Weights of a small GPT-style language model, trained from scratch on English Wikipedia.
Size: width 320, MLP 1280 tanh GELU.
Architecture: RMSNorm before each block, rotary positions, no biases in attention or MLP, untied embeddings, attention and MLP in parallel.
MLP neurons of a small language model. Each row is named by its layer, matrix (up: input weights; down: output weights) and neuron, and shows model dimensions 80-271. Each number is 128 + 32 x the weight over its row's rms, rounded and kept within 0 to 255. Numbers have three digits each.
After each neuron's rows, "fires before" lists the tokens most often just after its 100 highest values on Wikipedia text that the model never trained on; "fires on" lists the tokens most often at its 100 highest values on Wikipedia text that the model never trained on.

L9.up743:130107127105101132174146135149151123096068142088126139134172144101108096147125193094134097125180149182137125169112151166127105135109119157107088118168200112175115102157138120123091143113170162182147089130078176138124148172147139106098186104150130074143114079054147174080114152085119140133135120120141074139131191077087154144162044172167141138187129169120205090085117156138084129118088094145175117095163139144182150130156104187134118163182100102164057166111114074077104142119184139167082097120093094153153175085155147160115094103117141148133068168113145187066178076129117099092
L9.down743:152143149084163102088096120121099135113161171147118146117126110109110148109119102155125185132159136134144087119120158125158162159145131149156147150099106135138086146111090152066142148092114081080151089144105105164163114125106121146092145164123094067195112141167113164102114055117106124143079159171123182093126092131157097151122134135131100108064072095165091161146173114122139114149118103107082161164119199158156150089104096089216142111089159090145176100090142056171118129155122131060173156149134162146138091161180058078137085151084172129092199143066117125139129130164141147126
fires before: " |", "0", "4", "2", "5", "3"
fires on: " ", "2", "3", "1"

L9.up811:104138066119146142101142088201077099118030112154151148163112169117151134184094140185137102120105095163121106098131145088220098118042134075104108095129154152070128106147076152148101118090164107180119110106168109135115149102161185073143106139051071094165115117161157147070071132141122146141133153125180141141150162121094157147160080137122120200066137107115101135067126184185058129136136142093111110126172155113129118093167103128173176134137149126122140181073116070075132140136174098137124121129066091124096147133090192186072159079165134142112091081137126126143106170102100154092
L9.down811:159102115137070169125116154155091110106138122164164134099132143088054140080124089112197159086170131129151126098079168124144127171094080124110160144105186162121094126096125147061138161100119098133156096178130102087123147188172133118141136156138145191130121124193101233192162096122099091176121111135159081156075086162118113105108132148125143091144099153142094150137189110127160129123114129149066116062117163096108051109111112123132134140119139177190146145083144145099155107118112105122096140148178124151130110087104127085093155156169166143098102179111191113126120141056113116199
fires before: "9", "0", "1", "2", "8"
fires on: "1", "2", "0", " ", "–", "9"

L11.up492:172109191193152149107108104103099094145134130113148118188161084150145122110130134132092117162166091136114072109119089119133099095179139126184151136154129089095176155134131117142169174155131095135069130094091135070095116192127153079065120118155178165141142105132143169157156147200133137166059103121157122140126121134131121127218107111170126115108185117116197138084142105149130123111189115152113135113167122116125183121076193170068110158140125101150079156142144143143088101153166114158136074121137073108140032218121119177128144135098083165078086183095160129080091175169223117142
L11.down492:119130105126182146114198092142141116150138087145126145111125117115147145138122078103094151120154124146127149125133104074153111177085149160119107132107081145143131102141117119116142198163130083164118190093091184171129173124166160163128132108114207130148115155143112148124160174148103119171119129126093152104144099144103134088119123111113129142123096107097144127105128137093117195144147119074115094131187158113124140118205117164153172106176106138023119129156174127118124146116142190169179124196118166084047097166129100184094174113168109170130158122087107104121119129150083076150
fires before: "1", "0", "2", "6", "3"
fires on: " ", " |", "-", " (", "/"

L12.up835:091135133135140114141146146115111100139174073077095122102155125101145070186142128157110122158199105118113108138084148154149146113081085070104125192173118101189177125133046085137115095139073103161120148097135105196147109084113152153095119125115098137108175137095124160133141137068108148092108160090126143115116131138093174133195087175083124137162158110157137176135123193132104164128109112114091164082139135097153137097132160169151145113168170054103138125106158134073088097103156123136071124105110096154121107087115091175090093116113199122243087102067130158100113105125111120110
L12.down835:192172150174197112140167086156115121159133160150117131090153133108198123110150098124133151098099142089177163053154111103138137088206053161122075121127195130109018135123130143097136115124101138141141149151144123133101118120152161161125191099112139182135124156061075233117195120153138080107115121034113151100135201122110137130096175127114103085108100100106127162137138128196138119136076169098111137162146162145143120147151109109181144161172141134093107118088132113048154167138085202098085137102127092090081121096171147123163124171150163163141082164135098104155124146081144117111
fires before: "3", "9", "0", "2"
fires on: "1", "2", "0", "-"

L6.up357:109135098123158146111109110154140145147061131116105136113074127136185126128135170227119159064084088100103071137096115125120137125152127167182159142082144113089178150123143154107081167207147158097108146125103188117123098132151139080079191082099151097072095132155160084044070148120147147123135132126152058121171107112160099161106137118133084116116130127098170105111063122101122153130209098073118150081173107167099141104160164146090134153116176101086162115126171086206154122165145070123145159111093158150124119134105109149130118130193170148122081143090152070096145100123045101152
L6.down357:147134131165116140133122100130127128120135119138133119127133172117147112137109106138143116152130108149144136109110144116134140121120125134130122139174135137124137125165124165126170120114125134101132255125131154149102095114135161093122085158131128095102132146102130000139176173128156121103088132019137158185138134147148133107139163119131143119118145095114142159121119129134150133088126127160122113132148131170137136118131136136122127131132098135124107064148109122154110090121111142107140087118112107134123124133147120119124148145097180128133107120138121140138113129147127111133
fires before: "\n"
fires on: "==", " =="

L8.up130:120137143124167073099095121131121066121118144101173149123120060193174177185102139139093112162156155108085088159069177133154093163126174186143117102166097156161154124165158088106119197130103141137083140109117097120145087117142128028122141150144097134145209184090175109131153149131095140105144125102185148104075075095083145081149133124095084087119068086082152136098113119148153172149105133125125175152125146173161123140118169139068185096102084095112105147109142131141131095087114130064107190138147129139122123143122094081086132079104125116092092123150122173117083112144162134172
L8.down130:153149142157127136129142131146136233139177098152098109176138151067098102086150136018126087152121127127155163137202109117108174148137091057090130161102180131116131118139135139139116090129140100145117177106167193153094160170152147213136152098131129130171053078173105090108141141170147145138138114093136047133148158166159132167124110118120201143137142124119109139141110105148166063120144105124145129124158102102120112128133118126143089099122180198158160141142102110090110152125169171177157054127101155137112086119125156144151141139116111136163161108143158068149165130144116097118
fires before: " ", " |", "2"
fires on: " |", " ", ";"

L2.up587:120114118107138104112160098168094106162137119113142129099077071114111157148137103140116112151137170103127157094110117141126075121123110134128095140155136074144130189111102108143189116157129128166112135073147202099169122138129141043151168062091171080162130099168174156077127103190134165110121090172171151151143136119102145122165097138117170147124102097117145155110096141154092132100120087127155138117160193141094124104166112127090114159072078089162079192078109154063112102124149154126116124229133067166129085185145128177039162091135112144120106059119143131104166133130121126095
L2.down587:127097076114098119117165166170145082143138146161144102161146105096121118171145088147089113175075123146147137138138145158090071088106146153192134115129096117120112142119105167151200128136094064127144175151149130085173106153096077122132176146156154082115145143143164225178082049186129127127109141171137182087155134146073121136138090063098125143072095105181193072100145121155089143102117136093108103174108112075164129144164158087096168111069081059167174118143125132129093133158167156166110113130134145094148132140161130119055161118162081175073100111142162146111097140160140088088
fires before: "1", "2", "0", "7", "5", "4"
fires on: "-", "="

L2.up220:169119141154134193154214116159143129184119125120120120141167109114149110152139145113142158083118129146144106174098148099112089067130152162139092126142139116143096134128141048151112071129135139140130090117093069114112116143135121146106106111215155125162171145196174166063157127179117105215111124127135116124087157115149102140189148182123174104161120131083161093103142077178105110095087069104144099126151102122130108133193118153138103115117142150176100188193150132067097154123116163147075111125130108132122117167145074113051138088129144138192091070106129118137085118156069099145
L2.down220:133139131150104132085072121171108107121155130133127125075082114090110178150134075168141129169111183129144131120121097130117134145166136165118130141110155126108192113112121162082150190107151111144089097131156119152130114131089043119132096164080073156150064165072088176165127105164108087129156163145098106150194113149086109164137143077134124124104132081130047144145123137123146145150162091184037131105047154100145147113051133117157161137120133161155145138185106123185127143112143151153105109118155127160118108081112220123124112163125124131102142123135192145130110102130106119144
fires before: " ", " ("
fires on: ";", ":", " +", " /"

L9.up685:133126070128147089157121108129130108192119110124136137155133121137181151164111204185130128167112137106170070157088087106111119079081158112115140138146086087163188179109147120110110102173175135149159103093178157117151099122083071118119124177097122137116182076136094140125173076094133101071123108116170125124126104117119083129131107132190113153113086123093101136114099109114098125162154084133145106052086136170087148101066081159135163126088071124182097159119112155142168129178117131140114167153133061129075150202107094152065117146161184129079158084111104162087142125116138157101
L9.down685:145124176139096099120147122142164181126145136142120137080162132128064112150136099088153160150173079129073126075143165082172144151113098147147129029139157118141089102118142153109149185166037106167109107169136154081084097133171122156161166070159117090154152150138139172113119095169158142162145115089134093137098150167079139134060152101141170098141158092132064108043144164117108131101120122146110156224168093129170122108202147074127161084113116141138148129159136171071138150111160156160132134129096119091100154067110081077146062117143131209089118138136164128179077155162091159196
fires before: " |", "1", "0", "2"
fires on: " ", "2", "1", "4", "3"

L9.up1185:118083149150133170126140098146143125153049139146113134137108022093174145138129080221176144150129090089120143140077136179179134112080130097153150160146149106122173160129113120144172121132167152148122143133105127155108129207188122106130132092122143113095095138138132086117160153118085086135103130086186087138133118152112127161118134125114075137145110118127070139143113114126122130136138121118106157137221148149095149081107122135102125097169119095142183095143138112163097061134163058109135134100059160134077094132126083147101157154149098171110116146110147127120112129157131169154
L9.down1185:097128136145122142120133122100121148099119120125173165112121129111125140117137136133117139136144119173129148130127130155126122133151140120126142108134127134117149143145132135158109134107112129109116255112126108139116157137126135132122131151140131142110123111117132000131121255130130132125142121013158114125142137123142101124142104112104128127133147120151142118125128113148112127114133102141116144140121132145111118159102155136125159128135108116151138070092139121127123149133102128124117118103143117159106124118124138121130091119129139121138093117122103127130134097129102108153
fires before: "\n", " The"
fires on: "==", ".", " =="

L12.up995:124117121112106089140122153175103143150160122088117120200186127168110143156089110116126151115113117130135107102113178146188123180106124113126142170131114101147143130134155136121147202194141145084030108110114139159109136170109105092053140119100159054140111059133180187123144104137109173118116109145132126175104075115088159145125076171113133128151100101121157097094058076143083129147119117115105173151101089080194134043112125199067141111058078097159143161129148150137123145147132125122125100137117161152153191153127102132044114125073098124117122156147120100116159187116074120158
L12.down995:076159114121107115168110120163120184123129090130108103126159157144123091140114107079122099094138180119135109101097162129174115166108111151144107195142083082178109123177145138099153083174128118168120213094085102143133114121200103103108118134120132063095100090092179045109126095145130115032169091093143066119120128070108118127173098124141145090160127117156164111139112119124151200056179142154161155112100104138126173144075126155115172082180140114086123110134146125103133183132098160166137119080153131180131156182181067153089155107118151007116148139121135116109186163119099131153
fires before: "4", "2", "5", "3", "0", "1"
fires on: "2", " ", "9", "°"

L9.up454:131168056126148120146123124169161077152110137063143105126129157107106168176101119132117079117185129144142103081128084133154115123108125142091149106124176107158192163123149142146148161091136125176132117142083123113172142169161158114118121086013066123108097146168143146032086197172122173082159165104151107066103150069142153104128087118152096136135137114081118069140134169209137191098132139115139112100168113082163133108175099159138118141114124135132134150127166084080116125130102191175134158075152125138105097119118158161111151137073130138096076080145164111152156085103160150086
L9.down454:152172116093136126075143152123094143098142087109119147108115153120103097147188121124145206160134086158129166093087153162170082168112135147116116163123152183142061140136132118147178175045093120152109154124120069100124089095126141131104106196134162121167114102168133104163129107120128159106162078157171105102090135152156200145103079114121136152167166057069171158149123077097089080150077144117128091106107140112106037095126169117156062144176111094101159148122102124144155170135100084148118170121142114173060097137148148138141165159114127110115177184072136142133144109161065135193
fires before: "0", " |", "6", "8", "5", "7"
fires on: "2", " ", "0", "1", "7", "4"

L11.up72:105157195119189045126154100136123143122138167138153070138154169116131057138157113114139126148185183121112083175143119132183151132138091110136120131119190173093140206156118105165148095108143184182150106136105191101154167087151147122136147112124110134129140123122166150124045111169075158136172115126109109103179117132207151202154113126149143203122115098080104064141124105158091130120164113176178101147218144145122144082104177163130094115124137095101127159149120138093106117124134183142188146124161124120164152107157099158138126144147118149104143173138192125159150132147107115127
L11.down72:158103144095155146099156109105137099132113077222159095073152120134145106107140155127082157057151179147141115112141158139100097095120164133132026145095076131118137139164084073163141158210138132111081094120156116171127086172103111144171085188151101159178135122130100075168174100149159128157084090124113167130126105139153128159156151188096114141121110124173128139106137114090130068154108095147111127125204183095136158091138054090128125102140168099125132138142093079141130121099167137167090116112139075122092177150194149159126145073102085166193157104108116170119122131163148134098
fires before: "s", "0", " |", " ==="
fires on: "'", "0", "1", "2"

L2.up493:163096133114167118122154093181136095175133120092146110117148116071132090157173114096095078156138166057129147099128109126129074160112068152185138118129168129139090114125103122160168138141128149170145101052125139130145076143127129128152119045123156080131156132145144190129156104177118160153138096163102080140107122127134119136172069212147145158163098182075113093109095095130131137128095116175081154141160124135090123151192084122144131137118123109135129170157170123094039140152114176161101139170169073158076102185148112117072169075158153131151082075096193082076083074135073083089
L2.down493:152154117136140159095128103178154129157156143098126119115165071157152104173051175108141135132201114159168188170121093124118060127127102146163134091139147101084141133127130146152184149123100153103166093166144184172098070125115088098139119150112184139124203183134131198080149155062124132148063167130131157113142149153114129121137085131177126109124083097064163103098116122121139110169161208166098115155111092128151169149155136098136092121144144146135174126116131122106080139178081175112098120094109135149134115154153114201104114129080091164149093126099067173122087088142105099155
fires before: ",", "\n", " (", "s"
fires on: "'", " /", " +"